{"n_layer": 10, "rope_base": 6170.0, "optimizer": "adamw", "final_lr_fraction": 0.1, "batch_tokens": 32768, "dataset": "wikipedia_en"}
MLP neurons of a small language model. Each row is named by its layer, matrix (down: output weights) and neuron, and shows model dimensions 0-159. Each number is 500 + 40 x the weight over its row's rms, rounded and kept within 0 to 999. Numbers have three digits each. A neuron's up and down rows have the sign that makes its largest values positive.
Before each neuron's rows is what it responds to, as a language model described it from the Wikipedia text at the highest values.

Head nouns closing names of organizations or bodies, usually after a modifier and before "of" or "in", such as Central Committee, Alumni Association, High Court.
L2.down11:520479537452443418504482562510588434512454515495512546527553503525476492478481498487532462507497518573537459492500550427558546528481548573524462421542502484504519579466558490427476511300544440523594510510500505495505495543461441545478486546569507555503460493508494506503503506503496541490545448422596449515484555517548480576515508475521462511521534528498478465522477517507531517537428479593463516496493525472521472472464544476516546459484451598428453534574522474511405498400485479

Short word-start or mid-word pieces, often ending in o, inside names and foreign words in lists and tables, e.g. Po(ire), Anth-ro-sols, Mul-lo-y.
L2.down306:480412456514474475476484546515570501450583525514545557526516493486515508556461484587487486519424557472476528501440466519486448410491568541551511470505517528468484532496436529510528454436479427451447500468507542447483442524534517537505381540487489527524459518471517548540493475532425522483545563451630463513490445528516425607518484424512517582505555524583513515512536518498501507476570499495486521495595514493458518449559506501515515536429515523520447551553453531566483537526483470

Prepositions opening a sentence's time or context phrase, mostly after a period or line break, such as In, During, On, After; lowercase during, upon also.
L2.down450:409518442471503540541449501403429538503491548474473509564446425520462536475496553431555507439525425453526502480509495453515466578501475527520499482519436488435563548490501482517545499299467465498628502541454499493523460444491445479518438478483534476518463567558486492449505472425495468498490502513460503464502513476503482405483529381562523474493529523477541494499473515482534456523497507485462549539511488558516437533460519476440525495469523513489521533613557494562494477514454514

Prepositions and similar words that open a coming noun phrase mid-sentence, such as of, for, between, into, both and verbs like began or called, plus some table and section breaks.
L5.down138:507518456509538476518477424444512530565489452548520525474544537496537493479497482372520580494512497517569425517525519558518516454517458524537457454605453549483524491475494524433461506396468464488632488521500476459594539464484499490495496460526522580492477461517552441580423439567523588445451455488479510526439579458456468463478413473497504513552508521506497498508469475550464542559420416519546493526510525501487527514479460542488525481497512475538546490500485460493559457529491515

Head nouns that expect a completing phrase, like species of, child of, population of, King + name, plus century digits such as 191 or 192.
L5.down189:472528561536532521472509565487466464391501475535446571499502499520486497472466501500529512477450428541446495545537476504546466438442504485487502471475524464496544544479453573478454520333541438533593510500514521491601596469480510514505464518523535547506513518492529505497581512577481509505493479451451544518459483511569532476518537447489425458519512630555495439508489487495567498503434415512465586530421537514445489439481511514481507605495512522523456477437501533501442497539542512

Nouns and verbs of law, rule and official acts, such as Law, decree, ruled, signed, committee, agreement, elections; more weakly, sentence-initial He or They.
L5.down661:487529531488484429446487516459541456493467474474495508529527562515404534523495502552502485517494501540494461486480471453459534471422581508516539464434629454499516506526494479506433461450568508517501442501493545477546493526599465540529495518466497472473468487509488511444554498446520532473493527401517521441494499446532576515490483511515485453500566528462474479505450503512526527513446486513509518473459553501390493476475472549494466557561424547447428466478466508515508574462466479

Forms of be and have used as main or auxiliary verbs after a subject or modal, e.g. has a, can be, being; sometimes also got, grew, gas.
L2.down519:536530539475460570439508507498529454486532552455409471497571458484515448526542504496475462530491498521476487454415570494548556498523465524500588549494467506496481474477467456472551563202524498550723457502480494488489495504516548516519495486471475457522509482443533526516530492457458527506522450510544486469467419431469512505528486489453565510491527446519544505453471510490509506469536471510512496496464519442504476466474511450518498521491449466489438551448488508519514514446542510

Function words that open a new clause or verb phrase, mainly the conjunction that and auxiliaries before a participle, e.g. so that, before being, is given.
L5.down707:500532594524510529474462462523550527525471570475447531552562406495508496578446549513524494471476459468488547474405446440566550504519556484484463520486518461493530475388523505493529502486517463528492482514614573516500462456587484518512461491533518502483432458452586509506492438540520541474504459505607472518452454430533499430499514495497508452476526449481562526467495517488553424428508514505543488479569506470496500598464520508579525455466523471609470476495457453526537492488467515

En dashes between years in date ranges like 1925–1926 or (1748–1819), and colons after field names in infobox-style lists such as Species: or Dialling codes:.
L2.down648:497480473484536502571580502490538483523467495508559538546489530490522520496468525513539551512426532534497425493443516497559512484535437503535559449570439481523529540504473481507523520599445502515484482486438491442545484529492501481540427459455453590481438490570522465529452507541507569507524522544547553452443457499483500512506569479551489596531514438492418494505524508517503544406556500458542499502531502451450502543479477526558505510507469489414557467544491377519586474525488553

Common nouns heading a definite noun phrase, usually right after "the", often naming a thing already mentioned: the school, the show, the album, list of.
L5.down32:583466466471506492546428468498588450555531471469470445472533536524474544477459503472453561522471480582488515457482478461486528579431499535474495466552554466496527595483490443498468523502549529512541472508527512504527533486490456552488574526536470561505517487483456487498551515506484579462504512488510469486506524449490557485506433509617437472542468480420386460489505447484512586553460460539484527443530504489517461516527433511466475525479585566540465505498539505588570540453493496

Short syllable pieces ending in a vowel, mostly u or o, at the start or middle of split words, often foreign names: Pu(zakov), chev-au, Ju(jutsu), Tos-no.
L4.down529:502485449595462455516504459508521449548509512546535513526518514558445475575448527486456533477518424474542502524532485515454519534506469469517435482487499476488465520525514473487470442613456492493361480549435535506510484482415506490527473440521457445498543535408530493438435456566528510469580516527533474473446516513518468547479513567444455476506515474560512528497505496453507406499527503490496513493478479443501486470448571474454498563449573492468549567441566410490511526475471453

Main verbs, mostly past-tense, that follow a subject in expository prose and take an object or phrase, such as called, released, developed, received, issued.
L4.down370:516519550540524510484554475439516447522513546531484496508536461483541480499447514481525553441535445480528467550520442473467456529569504534473474452540546523513520513527508553461461488631504537511427491506493520567486457552429509460484488472497536547515568430539497476373567458472514508503584499509446521504508496538514535445463551456550497467509484493530560580517529545415451424480517540508502547548513540477486454465474473426445432515426528498559579492498524583460521532638537512

Mainly en dashes and commas between numbers in year spans and track lists (2002–2008, 1–5, 8, 14), plus scattered mid-word pieces like "inter" and "DST".
L5.down553:475533437423527525525532469476533499493495500556454529528511495489477473527510499492492450473522475513522527484474462487484594423522406534471501527484558537467496497563517550437498572473571493488535428463491474459450545479507442466527464518489519454482437486475478415519484508452543551497536551464421470488488467440510442491480495466493521538490458511466507581638510494484484490515601505485457585447451469482364428551419513411526535529477493548517607490483507460519442591479542591

Hyphens inside compounds (sci-fi, snow-capped, GA-7), the colon after Website in infobox lists, and word-final pieces like consumers or trauma.
L5.down315:531532412436393515538459541449513443483529457505447494565472465457496544448533489534479544457506539540485554511495560539509484514528515435514561523415591487457480505531437494427466453351511585418555474549556467459522499503506456496495473497483537461525462497445524439518570481477530500471561476512558494475423411503533503495547473557511467424527436491576492515521531478464512588515474523588523498387499486532495449496470450485487484502528544480518443518529523504474541481520516453

Section-heading markers (===, ==) or blank lines right after a wiki table ends, e.g. election results ending in Labour hold; weaker on scattered name pieces like Ger, C.
L2.down224:521533510573547550555571431449510513535479517447484504547503468485542484498476548425474557516502495507476510546468515518492531517573441482475512569489481493545515526484447458570522506397560485535700520497518462577487441524518488529522468559504507547499520486517494491435491505501496501508549490491477530505527519439576491479526459498420519494494478522534541495480509494433562509436514435476446454504544483503542485494456533513513499490537549452522445477486571439441494520452508525

Short word-piece tokens ending in the vowel "o", split off at the start or middle of a word, e.g. so(ils), Ro(chester), Bey-ko-z, co(ined), Mayo.
L5.down350:453516416526496497488512570516526552513537525544555511518524479497443499604550540533517558466513526481495504524530479520477457457549505489563470483500447527410440526550457560553527458455453499437532542552544483488453455473464471527458467461522453520485466507494553502553462492522540545478546536513579502464476513538527492531518494438461495497473516498521533559534508588439538467432551513429467503475524492502527542416531572527526520564447461457488475534463496479516462439556444474

Nouns and verbs that expect a following complement, mostly to-infinitive or of/for phrases: attempt to, plans to, ability to, request of, reason for.
L2.down652:476502480452482524489480499511561488478530454449560488450529478465530540566492501392530535505513416511534399508477460503501489548520521523533474517503428465462515481493480499520462541185542469528777456496481485495538488506522503491513482514505471469484517457499483504554444530487459485553498496451445472450502473514490527465497535471533481488443480522487608538491432523467498523519459461539483516428507515517453492487524532493492512537511503504465530529497490514507464520501495460

Head nouns ending a noun phrase, usually right after "the", naming an institution, unit or thing already under discussion, such as school, college, faculty, Division, network, organization; also death in "until his death".
L4.down468:560415537523429517491456500490529491520459559419484547503519475505516563490567510561513431514520549515487517500484453481579458517435488464549546454477470523439506476588477545560523545475511521439534465520499481466534526476566446559443540488545495456482420508506553554485523478446473435478528564480580521520477455474549497488447526511447486464552521552480526499474497443470472548496497551509466484496500511501495492563535502539472545465537480578477386487443526535493547510544416518

Mid-word pieces of names in Wikipedia tables and lists (Levia-than, Mir-anda, Kapati-ran), plus leading list dashes and locative "there".
L5.down559:425499483516407548486476493462528525513448482516491465474460570546527541430475456379473490494494445531447416509526503521437482456514459477553588507439541475532513533499539433502543532337522520496626479502538510553440463488503482506490462469476495437503462525543468531466479430498435486495512475521577523487526492536479506508493521469476469561468515524529465466513451486514453465449405476499560489522497501555553534470527548548529516481507481510482446453548488461531566509480538545

Double line breaks ending a paragraph, list or table right before a new == heading ==, plus country names closing a location, such as US, India, Canada.
L4.down828:505499518502435474461521468521460503501596436553445496519517532505491474521522450532449522505462427515501491586489542568496461512460484521466511527487573505552465496502523550559468485476530468537607501499466508500474536488498441459466492493466560511511504520437464491443494481540511440500505574481401449581548446478514505527560534476479488535445553505438576459564535481436435491469547439544494541452490552504496500458523534458515458483524540435442496538442457463480520464474501472

Three-digit leading chunks of longer numbers, mainly years and coordinate decimals, such as 191 in 1915, 199 in 1994, 188 in 26.188; rarely word-start pieces like re, New.
L4.down438:491476476524480561537466550581459564543493511475487482475489521529496574546536496614561457532473501537549551490514447538433487477490487527464484509561583435476452470558531513489522483382482456487578533432527519523494508527536516508496458537455507474578446547525503506501497504472448519423512468532462454518545549572564468477511508507540436487491514500547494555527526513403488514496548544509581483481521468525535491504561575474500441461536477541467498478476532545478450530557507505

Mostly forms of "consist" before "of" in descriptions of units, buildings and works (consisted of, consisting of); also particles like "out", "up", "as well".
L2.down123:464541498431463482446465532502388531523460535502556472509499463436466522467561478526563423450495496599519439560507520537507485558463525539530561442529539500507562477556481462466543524510481436516522482454507521519522479487488474536480446519478437529501558491497470523535463508514486537504541496523423448598538518613539513456556536479535489523493498414534552500501417529474529486586467471486480444425454519426517511553522525525536480495531463522545500472523535537408520550516432484

Mostly the last digit, often 0, of years, counts, measurements and route numbers (199|0, 600|0, 17.46|0) in tables and stats, plus some separators and list starts.
L2.down158:534503484480444507510508450595531547501514564495502524439501472472437533514533443491569494485492550480554562516571487491551494417515527493481489477491493504475533471521548547541486453523579520551545471583463464471496403480517466543529579512451542535475429564525543453521496463476461486495552484539515479469529470484545438537520564556476467458564575449499509457533544524547535518475448504478515507557564494411477477473483552526579505519434416553497509488401522535522495493490450553

Particles after phrasal verbs such as carried out, pointed out, make up, and words like part or half that lead into a following of-phrase; also paragraph breaks.
L5.down740:461508544528476512530474469447489462506528520522541480442520503460508487557477512523495533487470429469538530474465462513553506450456466498469517519555483513516467537446549568495444448481528431512543490471501458499553514552445457492466462534517554528459464513465524469546470444444508567472450505548701426531490566474480481533450477494539431513518511492439559507531520509560447537482467536422483476526507544548520501545488538498485437457527481512492433516436483427446540486487486495

Fires on verbs and prepositions that open an object phrase (against, about, for, announced, opposed), plus cell pipes and party names in election tables.
L5.down142:485463505537516616464477484486517392508546410524483513489516434509471562453456536525552406477443489493471485462531483521479453521532538507522463488457524498555449486573442442512472493438541521511617481499464506519575463550465475499471516471492413526521537455422509481454497495480487506496478524478432494525528516509551442427460468511445496483513518447486501493511575512392545539469516463470527528392535512526476500474475515429481517475549502506476530533507507453586471472465487462

Adverbs and -ly word endings that modify a following verb, adjective or phrase, such as particularly, generally, typically, also, formerly.
L4.down784:555511538515554439499536522507461486525525511528457528505507517432474486507473509489450548524491543527482528545505497522555515468479472514504576471458524611533530431516478527530524574477526457547523483513514515443528459531469618468486465457533473484490512514507508469509508437480502481467516506505353491450567506506477546515478531511516486430526511452461434550532497466526507507509532473522502465558497452447499416500542523468416484457483504559477555507573458516558457442585464535

Three-digit openings of four-digit years (190 in 1905, 187 in 1877), often after in or in date ranges; weaker on album, film, table pipes.
L4.down586:501449548508500489470511430536515522494547452500470484482525477489464529492462481486548478479528520473448434490520457531473495503463467424516499565525404524521520476437536475528500543327546439488617443404602435495473486422512504515433518520572515510495479494540526541487509451494472509478536459471510460543528535500512487514515536450526531494487528459526575500528500540444517486495494586435528485478488551526514539449520433464510500577527437473452559499478546574495427486498557489

Title words right before a personal name (King, Lord, Captain, named) and first pieces of names or longer words (Mah, Raj, sub, dev).
L2.down701:531462484488517550436532469508541468457479471461528550529525478479514474504450463571547494483442484486477448480457506470583480461572512471541491522506558469522479536569486503507524519350492471501590470474527447492481512496571408534529514521439495477550497464459477476501555480547527453456543489457556578493511490471499493505535518466513455534489520494484514481469473515523601528541478478502501510527441480581499511575435449522566500495544546437486502454457515591496536531494469483

Final words of disciplines or fields ending institution, department or title names, like Technology, Science, engineering, Law, Music; also date-range dashes and infobox colons.
L4.down297:480438506461507516439522508479530545527451480524488484464559538462520507607502485504505523504434502445469484485501439518478487506470411468476472484475460470472501478541575491491599507497432508485408460493468463500536485508494518530541504546441457523474479531464530552452468465413463504462459518522529516479552576449550424492486530502580417474472523473470524540490456514480456525570478494475482507433542511454519541466538486496471460502481509529531471415441481529501494522471446506

The opening three-digit chunk of four-digit years, after "in", "(", table pipes, "c." or "born", such as 198 in 1988, 193 in 1934, 191 in 1919.
L5.down442:504497516533509502494470539574533541496535478493457488485565521496501512488534454480513482497440445495489466516505444501504549433461505419443458543465562531518543511574519486494503505253456479457674527488518480488501452524439539450446464572509515493474485469537521518504520499488493517414546504522457456495418586595515495476492506467472455432551535467503445540505477544485520540442489537522532479494579510552548470445553506420504492535517496499505518510486528512459428451570508408

The word piece "inter" beginning a longer word (interacted, intermediate, interleukin, internet, interred), plus en dashes in year ranges like 2005–2006 and other word fragments.
L4.down501:519503463464522426512506481545563468521507513529496514466499516484478483489568483428488463508579450520500480521519452484442506484469451485592503481518545495510552580539484520471500516434517509517531503457473531533443537473464514479530542496543566507552463444489479444504482419467545474492598452517473477546545480578484400537540494511500454543416487485498522589526495466499560464527486564490456510515493548470497477470467523453511520465538483458605525458463529497483516586583474583

Forms of the verb be (is, be, was, are, being, been) used as copula or passive auxiliary, often after modals or "to" (can be, to be).
L4.down243:523523539522461513462510541492564536528432558512439488503453490561474488492562526494471536475561460497447499504448537506477446556432494518502477478467557504492526545522487504503467537633444522504475515538500446504503509479561499525521472512576508498485513473507584517494534533473482487509530534515331502563525407505443509494455506506463521476417494514478431470471533508506397453490524547544517486430503540454537567471516531493516493543520495469542464492436443527488540485469531509

Tokens just before a value in structured data: colons after infobox field names (FIPS code, Area code, Language), final digits of table numbers, table-cell starts.
L4.down679:521543549469499497474488551429473518445535528465446479508526461378438518520504526524479475506532569472548496550491530452518508519507436476524409397418593488484479472524511488485496464448483477502533454502458537501518510545529520549486438490530509498467461546503423530493361528488497504493511494515539517521534468566524493524491482497473467455452483496481523484477446494500532584513585499514579532482524468470376601524440528557501542529518521465520458523533526563525515480491449516

Prepositions such as by, with, against, in, under that open a following noun phrase, often in stats tables and headers ("goals by club", "By knockout").
L5.down496:536535546465501463520487563458516529505515489456515491553544473472509506528554545450544450496544563456519450492485474515489478517479455567460451517432517463533473571458554441553521544390484463524594435531455557481513464485474471451515574522507500424449523488464491516513583511532495505506497531440416536565535506525523510497427517587487541536512497488462532548488473534513506454519528473558523481537530474574481545571445519452468459461464429479487504492465536501531531467485518544

Nouns naming organizations, groups or places as units, often after "the", such as school, group, community, district, college, club.
L2.down629:563477493480491439500531492481572465558480537490540547510504464505500529525476495514476496524488504579550476477454527449566519537495537541532505471564519457541550576462495509493439554307542491521670553490490450521552499472415445516460477535508522517521466463480480503439595468468519480493542498458549585519465457453470523535535500553514440504591499549533537532575514527482480498547464473566442491497496498508493535499479540472479521512516519564457453490557525483447493528521522530